Part of a small language model's weights: 14.4M parameters.
MLP neurons of a small language model. Each row is named by its layer, matrix (gate and up: input weights; down: output weights) and neuron, and shows model dimensions 112-239. Each number is 128 + 32 x the weight over its row's rms, rounded and kept within 0 to 255. A neuron's up and down rows have the sign that makes its largest values positive.
Before each neuron's rows, "fires on" lists the tokens most often at its 100 highest values on Wikipedia text that the model never trained on. A number after a token or word is its count.

fires on: "u" 21, " before" 16, "i" 13, "a" 11, "ord" 7, "ince" 6
L2.gate350 [168 132 130 129 168 125 159 110 135 150 137 204 126 117 121 180  91 124 109  58 125 144 135 109  78 167 120 168 134  98 101 160 144 108 162 126 134 159 151 125 156 142 124 118 119 170 157 123 123 145 179 102 126  96 104 143 180 157 213  70 207 154 152  80 171 122 121 195 145  76 147 149 135 147 105 128 145 102 141 158 135 111 155 155 128 168 180 153 132 125 157 118 111 132  91 114 111 139 113  98 112 130 110 114 112 101 136 174 129 132  92  90 118 116  91 159 107 167 153 145  93  86  62  92  95 136 100 177]
L2.up350 [132 173  79 112 116 161 137 202 124 184 163 150 131 160 105 154 132 134 156  68 104 111 127 102  92 144  73 102  39 158  74  86 164 135 137 153 119 137 104 178 124 162 122 185 177 121 139 122 104  91 158  95 138 133 145 117 174 150 107  96 149  72  86 150 191  83  66 121 103  84 141 117 110 167 108 108 151 124 143 174 150 136 123 141  91 122 109 125 150 179 138 166 131 229 201 121 127 115 115 195 130 126 146 174 153 134 161 142 114 111 142  95 132 116  96 125 107 146 164 158  95  96 130  64 140 117 103 161]
L2.down350 [143 132 126 123 125 134 158 211 207 165 134 135 198 149 150 123 138 133 135 175 155 119 124 156 117 100 112 119 168 174 171 111  64 132 134  77 154 122 111 149 152 110 114 125 120 111 157 144 135  99 108 165 157 103 142  50 109 114  75 153  84  99 151 133 145 120 123 100 148 146 115  92 125  77 134 130  49 155 178 117 134 157  67 112 146 170 105 103 122 164 135 181 162 123 111 169  70 114 101 109 141 142 130 155 147  79  91 137 122 127  53  87  92  95  76  81 124 181 152 136 143 155 112  81 152  77  98  94]

fires on: "h" 41, "ih" 8, "y" 5, "eh" 4, "aut" 4, "over" 4
L2.gate1110 [ 82 116 128 156 152  54 128 136 118 139 116 136 113 157 126 148 146 203 174 160  97 176  81 113 132 143 133 132 140 137 104  82 166 139 114 157 133 163 179 203 113  71  98  43 104 101 145 111 151 159  97 111 143 124  97 145 148 145 164 121 139  94 156  90  90 173  84 166  77 136  77  94 152 166 107 104 127 142 160 150 157  79  97 144 106 197 149 109 175 142 138 141 180 117 150 137 169 159 134 170 157  82 165 102 158 112 130  96 136  94 145  96 146 116 133 113 115  79 198 116 117 130 130 176  50  86 137 134]
L2.up1110 [163 124 141  81  88  99  81  58 168 182 140  90  97 157 137 143 150 131 103 102 108  81 137 118  94 144 129 210 118 141 105 100 152 195  94 200  54 136 110 164  89  91  80 139  37 142 105 144 129 192 157 159 151 126 127 149 143 117 148  97 107  39  95 143  41 164 122 122 162 152 147  67 218 124 120  37 135 126  98 110 151 138 161 125 107 131 152 116 113 118 109 171 145 111 113  87  98  93 136  90 160 157 105 160 104 174 107  98  98 128 144  92 149 151  93 185 126 112 133 109 137 132 110 161 102  85 168 141]
L2.down1110 [142  81 108  81 205 141  89 109 117 155 110 111 150 113 100 131 137 147 164  83 100  86 121 130 103 104  81  91 135 160  89  83 153 116 135  79 196 136 121 141 138  83 171 118 102 163 119 111 121 161 165 133 139  95 160  96 104 150 126 136 124  96 133 122 141 187 124  84  83 118  89 111 162 145 158 136 107 206 108 118 150 107 152 109 179 179 102 116 191  99 110 131 114 140 179 175 125 143 152  82  97  70  97 146 119  95 166 122 147 139 164 166 101 169 133 103 165 144 199 144 135  89  71 137 109 113 119  93]

fires on: "inals" 18, " lead" 10, "ions" 10, "inal" 7, " groups" 5
L2.gate304 [111 103 131  85 170  90 159 140 182  42 134  88 100 106 134 159 156  81  99 104 105 166 121 187 145 124 140 141 109 107 120 120 149  76 183 123 129 113 176 108 117 142 148 172  95 109 107 109 187  86 147 129 128 126 179 161 121 156 102  75 157 142 137 135 172  99  77 182 118 171 146 131 180 152  95 189 174 139 134 118  98 113 147  70 157  98 181 124 129 107 140 136 137  90  93 107 122 146 133 125 175 139 102  75 157 117  75 142 134 132 204  79 108 179 144 143  99 149 130 124  88  57 118 123 108 129 126 162]
L2.up304 [ 56 139 167  84  77 178  94 104 144  60 114 120  81  77 142 103 114  82 123 105 101 187  82 108 150 130 103 106 107 193 177 137 133 114 161 126 151 106 130 123 149 146 131 134  95 176 145 171 140  81 154 161  86 140 151 144 166 138 106 187 104  91 137 103 122 125 181 132  89  64 135  55  93 154 186 104  15  95 208 105 133 163  79 146 157 138 159 150 114 106 125  92 139  38 108  92 174  90  63 134 194  86  54 156 136 152 127  93 145 162 109 158 140 128 106 158 148 125  85 158 172 127  90 142  87 158 123 100]
L2.down304 [166 126 108 112 166  80 153 136  76 105  89 107 141 136 199 100 153  91 185 127  90 124 135 143 106 182 159  98 186  90 154 122 125 186  97  96 149 156 157  96 175 145 146  76  99 160 188  68  84 161 188 107  98 116 139 154  97 154 117 109 183 141 140 167 162 155  92 175 157  89 157 110 167 110 105 154  89 151 187 187 160 152  89 195 152 177 144  73 109  93 128 186 133 150  92 140 179 115 133 175 112 147 157 142 132 160 123 130 108  90  91  89 156 151 116 119  91 143 174 159  96 151 131 105 128 144 119 134]

fires on: "ra" 16, " Ar" 16, "ad" 12, "al" 10, "d" 10, "re" 10
L2.gate661 [145 100 101 108 102 167 121  90 116 105 118 140 150  87 139 122  95 143 131 108 174 153 156 150  95 197 174 119 145 105  97 129 143 120 134 137 168  92  91 153 153  61 133  96  65  72 113 134 109 155 103 153 124 119 104 177 120 113 153 176 102 112 128 172  89  85 110  82 125  72 168 168 101 134 170 132 104 133 130 164 160 137 102 141 158 130 148 135 164 119 180 171 118 153 103 101 122  73 172  72 194  82 135 145 118 155 132  61 199 148 149  75 128 154  93 139 148 111 156 100 131 135 140 123 137  79 102 118]
L2.up661 [ 66 112 143  90 108 122 139 140 117 136 181  80  75 152 193 152 187 137 107 199 118 100 121 182 133 143 113  74 124 155  97 159 103 178 103 163  94 119 158 111 150 108 173  91  90  93 133 139 173 104  89 142 114 100 135 156 146  81  89 110 117 155 159 150 140 153  82 118 112 109  83  83 160 143 123 133 110 144 116 181  79  67 165 120 128 192  63 110 114  90 104 104 140 178 155  92 113  86 118 123 147 157 135  88  92 103 200 127 136 188 134  99 117 104 101  77 167 166 172 113  96 155 141 104 100 185 117 114]
L2.down661 [101 122  93 118 130  91 159 132 120  94  99 104 114 164 108 216 202 136  78 106 120 149 164 120 117 149  58 127 104 180  99 115 176 137 133 158 141 148 109 142 119 174 157 150 158 138 133 133 136 148 129 108 162 129 152  85 132  92 174 188  84 135 156 155 175  97 120 139 118  87 122 122  90 133 109  79 139 107 103 117 163 134 207 144 114 171 114  96 122  78 143 151 133 113  49 129 125 163 126 162 140  85 146 143  82 124  88 172 162 135 125 130 159 144 158 115 228 190 118 115 102  70  78 139 156 138 122 119]

fires on: "t" 15, "al" 13, "re" 11, "or" 11, "ers" 11, "ot" 8
L2.gate1118 [118 117 119 130 165 142 132 124 111 115  54 147 151 164  90 168 203 122  68  82 168 128 151 106 170 204 124  94 111 168 126 172  70 139 132 149 153  92  84 128 105 132 163 162 131 146 100 138 199  96 138 151 185 129 139 131 148 151 115 102  55 116  82 139  91  78 131 110 115  86  83  98  89  89 120 126 194  80 102 173 185 148 141 151 178 114 102  78  94 101 149 198 185 148 134 124 137 146 187 150 180  86 106 152 134 129  87 135 150 141 110 132 160  86  87  95 129 108 114 186 142 136 116 158 156 130  88 136]
L2.up1118 [ 94  87 126  80 142 121 148 130 117 124 163 117 150 192  88 128 116 116 151 218 175 132  68 123 122 160  83 106 116 111 162  83 156 124  75  76 145 159 167 120 125  72 187  83 103 146 159 158 135  93 130  90 135 120 117 174 118 139 112 154 103 202 139  74 163 103 142 109 145 132 195  92 134 149 126  79 140  76  94 163 111 156  70 152 148  90  96 109 120 114 195 149 117 140 169 123 134 120 123 159 105 144 111 171 145 148 113  47 163 175 142 122 150  91  71 133 104 148 150 113 116 110 103 149  97 137  81 141]
L2.down1118 [113 162 143 180  98 150 152 180 110 156 169  84 120 110 131  99 114  96  99 105 108 138 125 119 131 114  95 100  93 110 111  65 191 154 109 125 155 168 113 131 135 122 150  84 137 129 135 121  79 168 129 215 158 105 117 110  85 116 144  74 110 132 149 106 166 123 139 114 126 163 124 127 111 146  84  74 125 158  95 134  65 151 124 120 114 204 151 101 139  81 155  93 116 102 134 158 130 160 120  70 103 148  78 115 160 109 121 112 133 180 148 120 129 154 196 162 133 110  88 144  99 110  67 171  59 109 140 158]

fires on: " direct" 12, "aster" 11, " offic" 10, " ad" 10, "ass" 5, "au" 5
L2.gate103 [171  94 157 141 141  91 186 154 152 122 165 154  93  98 108 114 109 178 142 120 103 127 137 144 120  75 107 131 174 128  98 170 131 142  42 170 137 183 133 180 114 107 124 121 168  96 119 144 139 116 103 183 108 138 133 113 146 143 128 159  86 162 158 143 118 112 201 130 156 149 164 145 111 102 114  87 232 139  79 158 207 141 154  74 126  99 137 131  88 105 147  85 164 117 130 145 133 111 102 104 104 181 133 104  40 105  99 100 153 107 153 135 117 129  85 154 105 133 120 153 190 115 191 111 120 132 123 110]
L2.up103 [ 91 118 159 114 187 128 160 122 132  86 157 119 175 129 169 103 137 134 163 105 141 128 193 146 124  67 130 109 136 145 152 118 111 192 128 145 128 156 189 148 146  67 160 180  83 115 190 138 115 113 156 102 150 188 117 157 143  83 137 152 162 149 123  87 100 138 152 171 141 121 147 158 188 152 156 157 125 126  96 148 131 117 131 217 138 194 121 140 149 168 146 105 126 158 122 115 114 117 116 166  73 156 110 109 112 147 172  52 148 126 143 205 110  84 120 136  88 115  89 104 120 128  86  96 165  61 156 115]
L2.down103 [111 124 119 163 159 160  89 126 187 123 127 133  89 135  74 140 192  90 174 147 151 156 190 132 153  86 146 143 102 109  95  89  98 182 117 160 140 116 137  97 112 104  95 178  96 143 163 118 198 113 138 143 153 154 108  91 131 136  98 132 118  65  85 173 125 153 158 130 175 146 150 105 143 163 124 140 131 134 147 130 180 124  96 103 122 122 125 131 165 159 116 106 161  89 147 116 112 129 162 176 161 118 113 124 120 176 169  83  46  93 153 144 112  83 107 105 152 100  30 155  90 143 156  91 133  84  71 166]

fires on: " y" 19, " de" 18, " el" 14, " del" 13, " Del" 12, " la" 6
L2.gate1006 [160 142 111 167 182 104  93 123  83 103 105 184 146  90  48 129  98 102 136 105 125 133  76 165 122 129 149  70 115 151 135 123 156 119 142 163 111 132 142 156 120  58 169 156 150 129 142 145 160  88 128 157 134 135  73 100 158 177 239 152 133  96 113 168 112 121 199 148 121 156 192 138  44 182 138 166 111 128 133 139 180 135 119 166 106 142  95  91  95 120 125 127 109 188 143 169 152  74 140 180 189 141  88 145 109 133 122  80 134 150 158 149 107 142 144 219 125 155 170  81 153 117 125 124 144 153 107  75]
L2.up1006 [117 116 162 163 203 157 147 162 157 173  86 187 117 132 138 109 118 152  92 101 113 132  97 123 121 164  97 123  78 139 147 131 146 168  99 189 139 128 136 196  78 138 138 154 132 117  92 108 101 147 116 147 124  95 202  96  97 125 214 156 110 136  92 127  62 149 138 161 127 136 113  63 122 134  46 146 124 146 122 141 146 145 152 154 138  65 141 168 145 203  87 160  86 157 124  63 117 152 119 174 175 152 145 106 180 133 162 101 148  90 162 109 119 147 146 122 104 151 181 113 140 132  65  78 161 159 109  89]
L2.down1006 [145 120 179 110  94 117 169 126 120 131 111 157  89 105  82 120 131 142  92 124 139 140 109 125  90 142 152 156  60 156 132 207 169 137  81 131 123  91 135 169 130  94 160 121 117  93  82 129 153 117 112 135 163  86 178  90 173  89 133 122 145 107 117 144 128 133 145 122 152 142  93  33 131 167 146 110 162 178 174  88 111 145 103 151 122 121 107 117  37 160  94  97 108 161 182 150 115 116 201 126 210 173 108  77 117  64 125 123 124 103 156 117 118 111 110  91  87 134  99 160 128 143 146 130 143 139 113 144]

fires on: " rem" 40, "em" 25, "M" 10, " fem" 8
L2.gate188 [154  54 203 196  47 121 120 130 147 107  92 150 132 175 145 153 107  88 124  58 115 111  76 115 136 121 169 153 145 126 184 160  97 135 130 167 127 117 162 147 115 149 111 118  95 158  63  54 102 130 136 114 106 107 121 104 151 157 112 159 182 144 105  77 105 150 152 143 122  89  89  24 113 104  95 110 171 178 120 132  92  95 138 101 102 105 128 147  59 123 120 101 104 175 150 149 107  99  76 164 103 167 140  98 135 168  60 159 123 121  93 154 146 124 123 166 171 108 148 114 112 105  68 100 133 147 150 115]
L2.up188 [ 82 108 146 165 183 170 193 108  96  80  77  84  89 147 114 136 142 147  96 114  97 131 119 144 137 174  88 118  94 160  80 158 152 138 139 159 133 156 132 129 120 116 168 149  96 130 168 119  79 137 164 129  99 158 193 129  82  62 113 100 140 130 151 165 109 114 147 150  92 101  90  97 113 129 173 145  96 120 128  76  87  86 104 139 135 102 159  90 128 108 133  85  84 134 159  92 118 125 102  70 141 157 192 110 112 165 135 128  92 125 144  99 157 162  82 160  90 176 136 126 141 167  97 168 172 183 153 117]
L2.down188 [113 132 132 197  90 160 165 121  38 174  88 117 128 183 126 113 124  85  86 140  82 155 115 103 112 101 139 126 105 185 176 104 154 162 117 186 126 119 120 118 164 157 191 120 143 131  65  63 112 141  94 204 109  83 166 181 101 125 148 127 131  86 109 121 116  88 115  91 137 160 112 142 117 149 121 138  99 140  83 189 139  88 185 105  85 105 112 184  71 115 139 130  82 132 161  89 108  70 158 116 149 121 106 144 111 143 133 119  86 128 110 103 142 137 139 106 130 126 114 161  70  98  83 181 104 149 129 100]

fires on: "u" 12, "ian" 11, "hen" 10, "oman" 8, " Released" 7, "in" 7
L2.gate814 [112 116 108 193 156 148 122 139 102 138 123 110 116  82  87 152 100 173 150  92 157 163 167 177  92 137 115 125  84  51 120  88 125 152 104 150 168 117  97  89 119 120 193 114 130 135 203 169  71 126 172  79  73 131  82 121 161 118 176  83 113 160  26 120 168 138  90  88  81 110  88 166 143 136 199 108 138  99  57 147 125 140 109  91  58  77 103 163  94 137 105 166 124  84 109 119  93 171  56 159  13 119 184 140 149 159 143 136 103  88 120 164 118 144 130 147 123 144 117 116  71 145 131 130 153 138 112 138]
L2.up814 [129 123  91 116  96 171 149 114 127 147  71 160 103 106 116 164 139  70  97 119 117 112 155 108 137 157 107 147 124  96 140  89 116  85  98 152 147 223 145 172 110 142 144 135 112  64 160  83  91 101 130 142 164  75 140 139 153 188 138  77 112  71 110 134 173  51 124  92  67 144 128  72 154 131 108  45 164 120 140 143  86  69 122 112 157 155  99 128 114 164 120 188 108 122 160 127 154 124 124 160 112  80 139 222 117 195  70 169  98 165 145 135 150  86 127 124  81  93 143 137 160 125 152 190 103  92 176 123]
L2.down814 [114 153 135  94 172  81 138 157  79 134 184 147 136  80 121 127  85  74 112 107  58 123 145 148 128  75 124 107 110 137 153 180 167 113  96 166 114 133 149 103 139 124  93 123 139 113 114 112 116 174 137 104 132 152 100  63 112 120  63  73  94 162 128 133 131 100  78 163 109 189 133  88 178 135 183 169 134 169 173 111 109 202  69 116 109 141 135 130 163 120  84 174 127 131 129 126 171 164  26  91 136 122 165 134 113 144 141 178 169 125  87 134 152 130 118  93 132 217 107 171 146 142 176  93 129 125  82 118]

fires on: " e" 40, " del" 13, "em" 9, " rem" 8, " el" 5, " sem" 4
L2.gate137 [137 182  77  90 125 156 109 100 159 130  87 165  96 152 129 122 126  96 114  92 116 144  86  62 131 114  82 121 156  66 114 137 121  64 138 104 155 153 113 147  70  83 163 134 150 131 143 107  90  60 149 120 118 112 110 117 145 144 221 189 137 111 135 147 161  76 115 124 121 125 127 161 115 132  90 205 116 154 159 125 134  95 203 104 184  96  63 128 112 122 149 120  80 162 136 136 103  92  96 127 165 121 151 205 117  73 140 129 120 131  58 137 127 121 107 157  70 189 131 102 143 128 124 107 139 145 178 188]
L2.up137 [128 139 190 186 129 133 163 135 148 189  88 165  87 103 114  99 100 127 106  83 125 125 113 135 115 121 116 136 141 123 133  73 159 102 100 134 114 133 128 133 133 150  86  79 113 103 117 146 178 129 110 110 136 106 153 144  68  49 144 112 154 180 119 101 122 105  93 160 135  87 150  93 163 121 129 119 154 104 119 103 143 126 133 176 130 109 101  72 123  85 196  69  48 114 185 125 118 136  74 171 166 124 130 116 120  84 112 100 167 108  71 100  98 128 169 116 138 131 184  89 106 106 122 103 113 107 128  78]
L2.down137 [103 126 106 119 114 170 143 160 151 167 131 154 170 127  83 165 145 122 131 152 107 113 129 147  98 104  76 160 159  93 157 145 114  79 118 136 127 176  59  99 126  48 154 157 124 145 113 163 157  91 122 137 153  81 142 109 128 125 180  81  96  73 121 143 146  56  95 127 119 167 146 100  84 108 193 126 106 150 163 120 141  85 164 157 107 125 153 135 107 161 117 100  82 197 104  80 105 104 135 121 125 159 113 171  80 166  58  76 102 159  66 159  97 120 142  65 165 149 189 197 156  94  95 161 161 131  87 116]

fires on: "ct" 10, " series" 9, "ject" 9, " group" 9, "ption" 7, " program" 7
L2.gate322 [134  93  97 150 102 137 133  81 159 169 193 136 171 141 181 161  75  88 130 165 138 146  91 142 155 159 187 107  61  99 183 140 132  69  79 147 150 117 185 186 133  61 100 146 119 182  96 210 135 112 129 122 106 150 157  90 140 110 180 156  82  91 100 120 213 111 143 101 184  91 161 142  90 142 150 127  86  71 158 102 121 128 130 160 113 104 127 103 133 177  80 113  89 120  91 152 129 154 143 101  88 183 100 176 124 153  96 116 124 131 133 158 127  91 156 108 143 124 148  90  77 149  98 169 137 102 129 144]
L2.up322 [142 146 131 173 103 102 100 107 131 156 171 138 135  80  30 161 101  89 133 177 137 152 123  91 138 187 115  89 116  89 155 134 166 145  63 123 191 152 107 155 131 150  99 124 102 213 147 105 137 129 110 125  97 141  78 134 174  92 163 150 123 104 171  84 101 128 140  94 113 143  66 165 151 117 138 146 174 140 173 102 113 203 122 189 155 121 196 116 120 126 195  99 140 124 181 136 119 154 164 169 164 101 160 126 123 159 140 104  74 124 106 128 144 125 119  98 134 152 116 139 140 122 132 124 120  93  91 202]
L2.down322 [171 117 130 120 134  88  76 122 165 167 116 145  75 158 104 117 129 130 133 104 139  91  80 112 109  91 108  97 115 115  29 182 145 141 172 171 129 130 133 108 136 101 129 179 139 113 155 146 160 150  95 138 129  93  84 145  79 173 195 122 138 108  98 149 104 160 101 148 144 166 128 159 145 159 102 130 150 103 112 193 114 175 110 180 159 208 151  96 128 176 122 108 130 126 134 123  91 104 105  65  98 136 140  79 123 119 129 129 143 127 140 127 143 139 108 136 151 184 159 151 107  77 161 125 100 149 201 149]

fires on: " rem" 33, "em" 10, "and" 5, "ood" 4, "ath" 4, "ost" 4
L2.gate494 [116 153 171 173 134 176 171 153 135  71  86 157 119 161 178 157 172  96 107  92  80  85 150  42 153 156 165 181 141 191 166 147 170 132 149 127  86 113 164 142 168 150 140 170 165 140 137  79 126  60 166 178 166  66 135 109 145 133 124 130 100 138 136 123 121  95 115 171  83 185 105 115 104 142 136 115  83 146 142 140  82 123 115 122  90 180 155 176 100 102  47 127 129  76 125 156 128 115 124 175 195 139 143 173 163 173 142 167  90 175 128 119 126  76 131 138 146 129 109 111 143 108 108 121 127  88 209  65]
L2.up494 [ 82  94 102 152 102 115 102 152 144 126  62 142 118 134  95 141 111 138 186 103 107 148  86  95 141 128 176 147 202 106 133 147  84 157 160 156 181 143  65 117 153 126 102 158  86 125 105  74 159 142  76 115 155 155 120 106  97 156 156 137  90 109 171 134  93 172 134  74  98 155 124 120 146  99 133 119  74  81 129 124 110 119  97 118 153 120 114  79 118  94 101 128 147 160 120 164 180  69 137 111 181 147 230 117 119 126  65 156 141 132  49 125 139 131  96  96 121 131 180 150 129 117 139 152 101 146 149 129]
L2.down494 [163  93 165 172  92 110 105  60 135 111  70  66 129 139 130 165 129 125  80 109 141  95 173  86 143 148 139 139  88 124 167 121 129 137 197 132 137 172 132 146 146 100 103  99 120 150 128  96 109 160 105 155 111 119 121 137  63 103 152 105 101 161 109  86  55 165 179 167 112  67 122  88 137 110  82 146  99 133 117 158 174 127 138 120 104 158 146 123  98  74 122  90 107 132 124  80  83 119 124 158 168 126  88 129 145 128 187 152  90 137 109 118 126 131 156 162 138 179  73 117  95 152  93 153 156 110 173 141]

fires on: " I" 29, "I" 22, "ver" 16, "we" 4
L2.gate779 [ 90  96  49 189 112 123 102 149 106 144 122 109  86 120 102 145 108 112  78 152 154  97 197 168  70  91 168 143 108 150 143 169 162 110 135 161 113 117 205 100 140 120  79 113 125  54  77 132 172 161 134 163 147 139 119 102  82  97 101 129 151 175 132  84 135 160 125 112 114 156 138 128 131 149 213  97 139  98 142 196 146 133 126 162 135  98 173 116 158 111 109 135 164 165 115 147 107  92 178 190 118  93  90 146 138 103  88  76  66 141 135 170  64 144 105  76 125 133 126 108  74 202 112  88 161 102 155 149]
L2.up779 [150 179 141 125 123 112  86 185 124 146 157 134 161 132 103 154  65 132 122 122 126 143 132 111 112 147 101 122 152 131  87 122  80 138 182  93  91 132  74 191 105 151 115 101  85 134 100 165  87 161 136 157 115 126 141  95 159  76 122 186 168 171  90 116 152 129 103 100 195  64 159 115  84  95 148 125 153 149 193 152 128 112 123 113 194  81 169 119 105 169 184 137  99 117  93 106 129 143 115 139 154  83 146 181 148 119 138  70 125 136  94 144 120 107 148  76 172 155 107  59 123 143  85 136 144 114 109 157]
L2.down779 [160 170  94 129 127 129 147 138 117 112 125 105  74 103 133  96  96 102 166  99 155  72 121 115 104 112 119  88 116 143  89  90 143 199 178 122 160 111 131 119  79 160 139 144 126 130  64 139 170 120 135 200  98 130  58 104 174  91  94 194 151 150 120 114 108 184  54 144 121 135  97 114 176  82 104 114  85  97  98 156  76 121 142 126 144  54 131 139 137 123 107  87 116 129 123 183 149 104 137 128 123 128 124 134 149  66 133 101 117 113 152 197 120  78 170 175 128 153 128  91  75  97 125  82 177 128 170 158]

fires on: "inals" 15, "lection" 12, "inal" 8, " Final" 7, " final" 7, " election" 6
L2.gate379 [112 148 107 139  83 106 148 160 139  73 105 159 110 120  61 146 118 122 124 140 124 190 174 109 200 207 160 173  96 129 134 109 120 124 107  66 177 131 126 101 157 128 158 174 115  90 155 158 108  93 134 143 125 131 152 140 130  84 115 169 120 131 184  64 109 118 100 156 120  95  53  99 163 127 142 161 136  85  63  94 104 162 102 155 173 112  94 121 121  97 136 136  85 112 120  94 141 135  62 105 114  74 114  95 161 117 132 167 139 115 132 148 159 190 127 143 136 149  76 114 139  96  63 164 111  99  64  99]
L2.up379 [125 128 123 133 105 110 132 126  53  95 131 149  88  97  93 113  97 101  82 112 129 131 155 115 172 126 154 130 166 151 109 135 137  78 179 171 113 119 144  84 117 127 105 137  20 180 144 156 152  85 157 101 188 212  86 140 190 135  94  96 165  70 123 159  77 147 148 130 125 109 142 143 122  90 118 151 123 138 161 111  87 120 156 118 212 152 144 138 134  85 124 146  80 165  56 120 139  65 117 119 110 130 121 162 159 142 120 136 154  88 149 190 109 181 149 155 122 144 140 133 122 154 129 162 107  99 111 164]
L2.down379 [120 105  82 108 143 100  78 166 152 155 104  72 174  94 133  94 163 172 165 144  85 156 115 119  72 171 171 164  43 135 152 114  87 140 136  54 121  93 106 137 164 172 154 101  75 129 106  99 123  85 137 125  52 143 183  96 164 157 154 117 124 113 148 125  79 133  68 164 115 146 132 127 131 159 108 132  72 129 172 176 149 135  53  96 176 134 141 126 155 113 139 167 121 130 123 120 129 151 116 154  98 163 131 104  96 110 130  94 159 184  82  59 148 117 114 173 128  93  90 130 100 145  89 131 103 142  96  77]

fires on: "as" 35, "es" 15, "il" 14, "i" 7, "a" 6, "is" 5
L2.gate1008 [135 178  69 126 146 129 185 130 112 157 204 134 157 165  99  95 156 131 164  52 135 127 136 160 122 140 167 137 108 142 125 116 156 100 135 132 151 109  92 147 113 104  74 112 142 107  90 144 138 133  80 120 144 122 134 113 138 121 171  85 204 129  82 144 138 148 144 158 113 123 147 165  77 147 144 152 133  92 162  92 113 120 133 123  50 124 129 141 103 145  60  91 103 106 123 153 122 112 101  84 109  98  90  87 147 196  56  91 103 118 113 174 115  96 151 102 167 150 139  96 109 147 126 101 133 133 103 136]
L2.up1008 [170 176 138 115 129 145 135 145 143 146 151 139  87 171 110 109  92  96  73  51 107 135 106 154 117 206 139  94 130 125 139 101 135 168 127 187 107 112 133 144  78 131 184 152 142 112 147 128 152 135  85 153  47 161 122  83 146 143 172 117  90 142 138 166  76  99 126  98 112  95 109 118 170 141 135 149 102  85 149 197 147 103 114 174 152 115 126 206  92 100  52 188  95 112 135 104 127 145 119 128 167  82 111 149 163  91 128 115 119 129 138 130 158 128 117 133 140  92 156 169 100  92  75 146 110 113  91 189]
L2.down1008 [ 78 123 180  93 184 157 112 162 141 187 177  96 169 122 110  59 153 119  97 123 155 138 112 133  90 140 115 121 139 180 125 121  87 163 123  59 112 148 136 171 110  80 100 121 114 100 159  71 143 142 232 132 136  99  97  95 105 139  94 102 138 110 243 122 101 112 197 118 111 211 154  92 159 130 147  92  79 109 143 134 135 128  78  97 117 109  83 139 149 137  99 159 119 180 126 174 152 190 134  91 169 101 135 120 110 163 102 160 175 135  98  93 131 172 130 153  92 141  64 158 175  77 156 160 137 163 141  89]

fires on: " ass" 31, " ex" 23, "ass" 8, " open" 7, "ant" 5, "am" 4
L2.gate266 [218 153 182 218 142 135  96 108 131  96 133 183  67 125 131 151 111 156 115 135 126 157  96 156 121 125  81 136 149 113 202  61 162 140 108 154 116  93 106 186 155 101 113 117 154 157 117 124  95  72 151 134 150 145 160 147 106 158 149 120  73 132 161 156 130 107 181 159 132  96 125 176  77 137 136 140 159 133 113 114  91 133 128 168 105 131 185 112  56 131 133 140 149 169 144 152 106 112 114 107 116 120 129 176  98 148  97  97 150  93 121 116 162 145 203 131 100 117 177 114 125 159  78 115 110 172 201 121]
L2.up266 [118 138 117 139 114 137 179 170  98  99 136 133 134 142 134 182 148 109 124 181 146 168 100  93 112  98  96 161  88 116 177 140 156 127  88 155 177 201  99 141  77 159 136 113 127 157 104 108 120  93 122 120 161 125 111 113 130 156 109  91  96  63 122 125 123 188 150 108 167  82 137 104 142 142 170 141 141 176 128 172 130 132 144 142 144 142 176 188  89 130 127  85 125 123  78 127 103 165 180 115  58 119 126  90 108 131  98 109 181 135 129 145 214 137 134 140 119 109 144 134  59 132 108 108 155  38 128 102]
L2.down266 [130 129 137  87 133 124 147 135 147 134 170 154 128  81 106 108 155 111 147 169 188 156  75  99 149 149  85 105 136  90 143 152 152 123 163 116 148 181 160 165 160 160 108  92 155 139 131 145 155  86  93 170 156 157 149 120 174 114 102 126 168 128 161 118  85 144 163  69 138  97  97 123 139 164 130 104 156 124  83 164 146 146 157  87 186 133 118 143 162 144 107 184 145 119 138 153 113  80 140  73 107 126 144 110 112 149 112 115  90 145 139  98 117 123 147 155 117 122 125 180  95 153 121 156 115  79 165 198]

fires on: "i" 62, "u" 18, "v" 10, "ai" 5
L2.gate235 [183 109 125 151  77  86 146 195 109 108  79 151 130 135 139 132 163 131 183 114 132 110 169 103  69 138 145 111 124 112  65 127 163 105 187 152 117 167 125 160  99 122  98  63 163 160 156 164 145 119  62 140 102 145 116 129 172 146 163  83 134 188 142 138 118 108 125 104 175 157 145 126  83 179 200  90 116 174 112 111 146 158 201 159  95 137 147 161 105 135  77  90 194 137  82 143  64  98 138 109 171 156 126  94 176 157 163 139 111 134 109 119 111 134 159 120 123 174 184 126 106 125 119  65 141 185  84 167]
L2.up235 [152 148 102 122 148 131 121 151 135 233 144 167 191 113  97 136 101 129  88 153 146 177 169 113  89 131 106 157 171 169 157 102 140 146 179 104  98 166 122 139 144 163  70  94 106 152 129  99  91 128  95  92 112 107 116 145 108 145 164  86 153  95 107 108 175 112 100  88 110 133 154 184  96 101 180 137 137  92 154 198 213 115 188 162 109 152 135 154 128  69 192 128  88 135 165 138 118 147 145 186 105 103 180  87 129 144 131 154 100 127 149 166 139 138  74  76 169 156 144 170 156 130 111 112 153 162 140 124]
L2.down235 [127 191 141 104 162 105 120 182 170 140 114  90 198 104 157 145 148 143 145 144  69  93 106 136 135 114 109 158  82 154 140 125 170 187 140 115 124 126 180 124 157 142 144 104  91 108 162  94 135 124  83  78  97 127 155 115 170 104  78 127 150 127 194  99 116  99 150  93 142 132 111 125 100 125  89  77 128 168 101 140 121 193 124  80  80 199 100  68  90  93 181 132 187 134  92 103 104 143 102  95 119 161 125  98 141 118 135 124 135 130 108 118 146 105  75 125 155 118  81 152 121 113 140  74 171 144 142 122]